From a checkpoint of a small transformer trained on Wikipedia.
Architecture: RMSNorm before each block, rotary positions, no biases in attention or MLP.
MLP neurons of a small language model. Each row is named by its layer, matrix (gate and up: input weights) and neuron, and shows model dimensions 0-127. Each number is 128 + 32 x the weight over its row's rms, rounded and kept within 0 to 255. A neuron's up and down rows have the sign that makes its largest values positive.
After each neuron's rows, "fires on" lists the tokens most often at its 100 highest values on Wikipedia text that the model never trained on. A number after a token or word is its count.

L5.gate91 [184  97 120 131 159 172 103 165 115 167 156 131 122 169 141 151  20 121 140 118 155 148 106 132 125 112 131 184 121 190 112 160 133 122 170 100 115 134 160 110 168 110 167 104 159 141 115 159 157  98 140 121  94 154 127 194 103 137 100  92 124 117 174 161 110 118  59 125 154 105 171 123 121 110 140 157 147  98 119  80 111 150 147  99 140  99  53 132 158  89 120 201  98  99  86 146 136 123 125  80  85 109 141  63 184 150  89 113  55 155 126 115 152 136 179 128 103 136  80 125  98 109 121 141 119 101 138 185]
L5.up91 [163 118 114 158 145 159 150 139 157  90 190 130 110 128 139 146 170 141 144  81 145 103 147 152 159  86 167 141 107 113 113 184  81 117 120 117  95 138 139  87 134  98 116  94 100 124 117 132 136  82  97 119 228  83 129 164 164 150 159 104 137 118 160 140  85 146  41 123  88 123 127 133 144 147 155 147 107 133 127 136 156 123 180 112 140  85 146 141 115 126 104 151  91 139 143  97 179 134 116 146 118  80 136 104 159  90  94 142 105 103  92 139 142 114 182 147 101 111 200 118  79 116 139 111  86 136 173 134]
fires on: "===" 20, "ce" 12, "en " 10, "more " 6, "only " 5, "e " 5

L3.gate70 [128 182  92 100 124 170 147 173 125 137 101 144 112 173 104 118 158 146 127 119 164 170 137 142 148 110  79 153 162 187 190  64 164  99 129 109 141 109 186 132 147 130 113 141 127  80  77 124  80 119 115  96 153 114 170 127 127 158 166 112  92 142 101 156 175 128 142 134  72 118  89 132 135 130 114 135  80  54 113 146 140 154 173 132 176  65 138 170 139 101 108 108 114  82 141  66 105  48 151 102 164 167 118 110 148 121 147 174 168 167 100 138 115 152 137 135 166  88 130  91 127 164 120 109 131 185  95 152]
L3.up70 [ 63 157 101 122 113  88 128  93 146 169  47 119 113 164 116 146 161 101  91 103  90 152 140 138  77 145 101 115 158 117 151 132 105  96 180 130  74 101 124 134  28  55 102 168 143 146 139 149 169 104 128 175 141 189 134  90  77 137 127 185 105 180  59 118 109 119 130 137  95 116  95  96  85 118 100 117  78 103  51  71 149  75 108 171 163 136 111 152 128 126 169  99 100 113 112 117  79 151 125 129 148 146  86 140 131 110 150 109 122 134 132 113  94 123 119 139 114 174 160 121 150 159 138  83 141 119 172 149]
fires on: "ab" 20, "ing" 15, "at " 9, "ing " 9

L4.gate608 [136 124 145 110 132 129 112  83 142  64 170 110 116 126 124 106  93 143 123  99  99 150  98 160 136 137 150 179  52 178 109  75 132  92  96  95 101 135  81 134 120 107  97 168 111 118 118 116 154 134 117 155 104 159  85 127 142 135 131 190 119 162 137 166 122  94 100 154 119 133 126 167 160 104  99 105 118 123 124 119 109 132 190 131 147 230  44 112 140 138 106  56  46 173 111  95 138 131 122 164 152 126 180 125 174  55 139 127  97 100 134 154 131 184 166 115 207  99 183 118  97 106 134 141 155 164 111 176]
L4.up608 [155 157 137  93 107  48 143 129 146 114 151 112 110 155 144 108 162 124 107 100 173 136 176  85 139 208 101  83 207 125 162 171 114 184 125 169 137 123 166 132 176 149  75 141 124 126 117 118 116 124 146 130 130  77 175 131 144 181 118 145  79 155 136 182 132 121 122 139 199 129 131  98  88 112 148 107 135 183 172 146  76  60 172  82  90  87 132 133 105 109  84 128  24 161 112 138 159 138  84 102 116  82 112 160 147 132 102 104 108  75 157 131 133  89 116 149 156 132 160 133 119 110 141  67 113 143  64 148]
fires on: "on" 26, "ber " 13, "not " 11, "air" 8, "er" 7

L5.gate492 [130 163 128 136 113 178 133 106 151 114 116 139 143 131 135 198 176 161 118 146 124 152 133 133 133 196 134 163  99 108 185 120 169 136 127 133 125  57 125 183  97 101  77 124  88 106 102 143 108 121 152 154 126 162 112 139 113 159 114 141 115 155 119  92 147  58 116 113 144 183  89 144 142  79 130 177  90 110 110  73 138 154 150 117 107  55 167 107  52  93 112 129 147 115 124 150  83  82 171 136 126 142 105 102 135  86  83 132 112 130 100 120 139 109 117 146 142 115 130 111 113 122  93 140 104 201 108 170]
L5.up492 [112 106 123 112 100  81  84 112 119 111 119 133 161 165 124 128 182 109 101 103 125 136 126 179 164 127 135 109 151 162  81 131 158 169 104 132 127 110 131 169 108  99 183 102 177 157 117 136 107  76 103 108 167 148 170 167 123 130 133 164 135 131 121 145 115  85 153  25  61  98 156 219 110 177 182 110  86 117 116 168 121 104 121 142 122 114 146 181 157 129 184  89  98 183  69 156 107 126 157 151 138 122 154 157 150  94 103 108 132 133 137 143 141  99 149 140 168 180  68  97 150 118 139 106 123 159 113 130]
fires on: "ur" 17, "ing " 15, "ic " 8, "ing" 6, "ess " 6, "ak" 5

L5.gate656 [106 106 113 146 134 158 139 183 185  98  84 112 131 110 102 128 170 188 173 124 133  63 157 159 122 118 104  57 128 160  83 160 119 173 165 127 165 177 106 100 126 132 149 144 121 175 130  82 165  98 141 159 159 129  87 145 125 149  89  81  78 107 117 180 153 158 123 120  76 136 143 156 144 108 186 174 111 129 129 171 140 188 149 124 109 108 179 135 108  94 132  94  73  79 122  99 154  36 154 150 133 144  98  79  88  48 111 153 166 117 124 134 158 145  96  96 142 127 115 140 111 156 125 114 122  70 137 164]
L5.up656 [130 110  62 144 108 130  80 145 147 122 188 114  82 134 106 109 162 143 170 108 140 115 159 140  87 135 178  78 144  51 147 108 113 142 105  85 125 120 147 122 163 115 135  93 144 203 138 131  98 123 224 162 103 121 133 105 116 140 160 107 105 156 102 162  73 160 135 121 139  64  98 191 119 117 187 153 149 141 145 166 236 172 159 147 118 148 146 131 181 169 135 161 113 136 134  71 152 127 139  86 170 109  94 163 135  89  42 136 162 161 157 148 156 114 119 138 130 149 130 168 158 140 138 102 112 169 119 113]
fires on: "in" 27, "str" 15, "ack" 11, "a " 9, "t" 9, "g " 7

L4.gate476 [211 133 104 170  96 172 127 152 100 105 165  60 184 186  87 133 166 142 155 122 163 151 108 116 115 129  97 117  96  78 107 107 122 149 136 125 226 134  98  65 166  60 177 179 121  96 186 130 120 157 156 103 126 117 147 121 101 148 121 168 123 106 114  86 150 166 188  57 160  64  98 163 173 138 154 103 129 122 137 144 102 172 128 121 129 125 144 130 157 159  94 102 168 137 159 182 147 128 136 120  87 121 155 134  84 160  85 143 115 148 112  96  86 135 130  82 199 136 131  82 172 117 142 158 115 115 106 145]
L4.up476 [145 142  87  97 146 152 195 133 145 144 111 181 166 145 190 148 173 109 166 152 147 140  45 134 110 126 120 120 143 118 180 141  87 130 131 104 152 153  91  49 156 201 118 157 144 164 175 117 155 100 141  78 105 136  79 184 171 134 152  63 113 104 148 135 131  74 160 102  88  59 113 102 125 122 143 109 137  89 148 141 134 112 147 124 152 161 118 122 130 101 125 171 163 144 115 155 127 122 162 122 129  91 162 139 145  87 126 163 132 151 106 159  79 111 150 102 128 110 107  85 145 109  80 188 113 103 150 158]
fires on: "y" 30, "d" 9, "ath" 9, "ch" 7, "on" 6, "ey" 5

L3.gate508 [140  99 170  95 166 139 108 130 125 153 117 132 189 125  98 139 125  73 186 133 128 105 137  78 138 153 116 139 113 119  81 142 172 123  88 149  86 148 105 163 150 117 163  98  81 124 145 169 123 121 112 122 156 182 123 113 117  94 149  94 107 112 139 133 136 120 122  78 143  78  81  83 158 163 107 132 210 121  95  83 175 105 119 109 166 133 130 131 169 123 151  83 126 160 175  77  87 153 162  48  88  86 167 138 140  85 147 107 131 109  84 137 100 196  99 164 114 122  53 101 127 105 178 134 103  74 162 118]
L3.up508 [128 120 113 128 126 159 128  76 175 119 168 135 180  72 103  54 200 135 139 141 149 132 105 174  74 121  96 111  92 113 126 107 151 148 105 153 134 141 127  85 134 148 149 159  95 146 101  88 137  72 134  57 195 149 167 115 144 153 140 154 144 148 149  67 117 154  88 144  56  85 172 118 181 120 134 128  92 171 122 141 172  99  71 121 100 114 126  74  94 164 156 123  60  98 127 125 162  98 135 152 141 125 163 169 178 175  52  94 197 137 103 163  65  95 134 139 178 122 127 148 146 117 138 121 106 169 134 140]
fires on: "aw" 17, "y" 14, "one " 13, "at" 10, "en" 8, "amp" 6

L5.gate677 [117 172 103 153 102 104 126 152 207 116 150  84 119 110 157 158 137 153 137  85 155  78 166 158 136 202 147 115 120 187 124 149 145 162 141 121 177 153 138 131 160 116 142 107 135 193 124 159  99 169  75 160 136 134 154 135 178 177 194 109 134 129 123 150 157 145 161 206 113 122 105  80 147 164 195 115 160  94 116 172 153 119  78 151  82 119 129 139 115  91 101 104 134 131 140 150 110 124 184 116 156 104 101 154 113  96 154  72 108 132  61  89  99 180  98 132 115 129  86 107  49 175 156 163 156 121 187 115]
L5.up677 [102 141 152 148 151 105  39  68 132 183 152 118 122 170 105 101  91  36 145  91  95 184 111 156  64 151 194 145 128 120 116  89 139 119 179 130 143 119  95 150  43  82 155  79 171 126 109  91 143 141 142 131 133  73 111 159 155 136 131 134 175  83 131 150 159 126 156 136 139 130 155 161  83 133 163  60  89 129  84 103 154  87 155 134  95 144 166 126 135 192 107 167 146 114 152 117 127 129 140 114 145 161 110 115  99 129 162 144 160 154 152 170 112 100 140 138 146 153 100 111 165 106 148 143 173 119 187  88]
fires on: "is" 25, "y" 20, "of " 7, "ut" 5

L3.gate697 [181  71 163 152 136 150 150 129 140  95 115 119  66 118 165 136  86  82 116 122 184  67 165  96 138 127 138 128 117 109 142  91  77 164  90 118 126  91 140 170 122  89 236 106  90 150 139 128 153 109 121 173  87 108 100 163  94  95 146 114  92 151 123  71 128  33 112 126 120 144 149 114 120  84 173 147 164 198 145 172 131 148 139 106 190 135 127 101 140 163  90  62  66 132 127 141 108  89 112 105 133  96 193 109 141 150 109 128  76 177 131 183 146 109 151 182 159  77 192 105  79 141 134 119 153 144 116 132]
L3.up697 [114 165 172 126 126 147 125 117 230 145 105 157  73  98 139 127 109 141 116  95 121 120 178 131 178 166 127 141 124 132 106 110 113 140 120 132 175  81 156  89 158 179 126 130 151 136 107 147 162 119 121 116 103 163  94 106 155 144 154  80 130 130 109 137  86 113 180 189 141  68 144  73 178 106 204 129 125 113 113 146 138   0 136 101 107 159 157 137 122  95 130 118 174 119 127  98 166 170  98 150 132 108 121 188  68 111 139 142 140 148 142 168 174  98 151 210 101 162 145 113 146  86 155 107 155 108 133  94]
fires on: "ec" 20, "ther" 14, "ast" 12, "er" 11, "on" 11, "r" 7

L5.gate509 [130 141  83  98 214 140 122 119 121 116 153  88  54 167 101  74 115 123 142 135 117 163 109 124 187 158 142  91 125 180 116 140 160 111 185  93 115 133 155 157 149 122 197 128 167  71 151 137 178  44 119 149 117 161 148 131  80 108 167 199 112  71  95 125 105  71 100 158 112 114  73 142 117  27  99 163 171 138  62 172  89 109 157 113 182 121 110  93  77  92 150 115 172 115 162 140 168 115 122 125 118 110  66 181 172 100 132 134 161 177  80 129 136 120 148 174 112 144 145 130 131 132 123 141 127 186 132 110]
L5.up509 [152 138 145 142 156 121 151 148  96  94 106 116 139 139 104 147 150 201 110 149 123 150 166 113 111 169 198 166 112 121  85 113  48 113 112 133 146 101 204 134 178 105 111 109  90 134 121 157 169  99 100 169 170 115 149 149 133 132 133 137 117 128 143 169 146 150 113 175 121  92  63 114 141 145 164 162  80 120 132 107 150 164 110 104 162 187 144 141 121 143  66 161  95 126  95 141 137 114 164 150 167 115 124  92  97 131  92 146  95 181 100 122 103  96  92  93  98 133 177  56  27 127 137  99 136 147  85  76]
fires on: "ter " 19, "e " 12, "er" 10, "ke " 9, "en " 7

L5.gate201 [135 102  94 115  95 174 116 173 147  96 121 105 133 199  86 111 142  95 202  99 173 129 144 158 104 119  40 132 116 106  98 147  75 136 146 158  70  93 122 105 108 157 155 197 127 149 173 113 184 104 122 159  78 100 188 156 117  68 143 133 160  83 122 117  94 167 124 119 120  97 128 170 170 116 152 149 119  86 159  86 160 138 209 137 122 174 102 120 140 155 185  71 129 156 169 131 133  88 120 176 133 117 124 118  95 131 134 126 147  82 185 121 165 139 124  85 136 113 184 106 141 135 138 115 128 128 171 156]
L5.up201 [ 81  39  92 170 117 112 109 125 158 179 130 117 148 109 136 179 186 151  85 102 135 111 141 147 142 139 155  79  61 142 132 124 123 129 147  91 160 145 151 107 108 144 129 110 100 147 106 112  87 108 118 104 120 123 102 134 165 133  42 140  87 115  57 129 162 130 183 127 119 144 185 155 165 131  92 120  85  95 153 122 145 101 114 103 108 190 158 114 156 131  83 112  97 127 152 155 180 110 159  87 127  19 126 140 167  75  96 169 154 113  69 196  70 144 176 129 123 145 138 106 136 156  85 152  45 153  63 166]
fires on: "th" 27, "t " 16, "ch" 11, "d" 5, "er " 4, "at " 4

L5.gate185 [ 91 148 146 108  85  96 153 174 146 108  37 109 115 105 153  84 156 184 175 156 178  97 167 175 149 181 136  96 142 138 121  82 155 130 154 193 153 118 140 144  95 149 112 107 114 143 110 108  90  96 125 127  98 136 128 131 182  70 150 160 142 128 168 143 150 160 174  86 164 105 169  99 122 166 135 139 150 136  55  77 119 138 104  88 110 130 111 107 116 106 108  66  87 103 152 122 137  98 123 112 170 103 158 131  89 117  90 142 102 119 102 153 111 161 143  85 141 152 106 160 103 131 108 159 215 162 122 125]
L5.up185 [170 133 130 121 129 120  97 124 110 199 145 149 192 197 140 107 102 122 132 196 111 124 221 130  95 159 146 145 134 118 132  97 167 148 154 181 148 179  72  72 135  94 161 128  97 125 126 175 154 178 153 177 109  98 149  95 143 144 131 104 119 143 171 134  79 193 141 120 106 128 143  75 149 168 179  99 114 137 152 136 168 157 129 102 131 136 145 137  97 140 141 115  98 129 120 133 167 148  81 150 153 105 155 166 155 119 121 160  86 127 140  95 117 104 100 144 107 106  74  71 144 199 156 188 142 155 188 119]
fires on: "e" 21, "is" 13, "or" 11, "y" 8, "t " 6, "ed" 5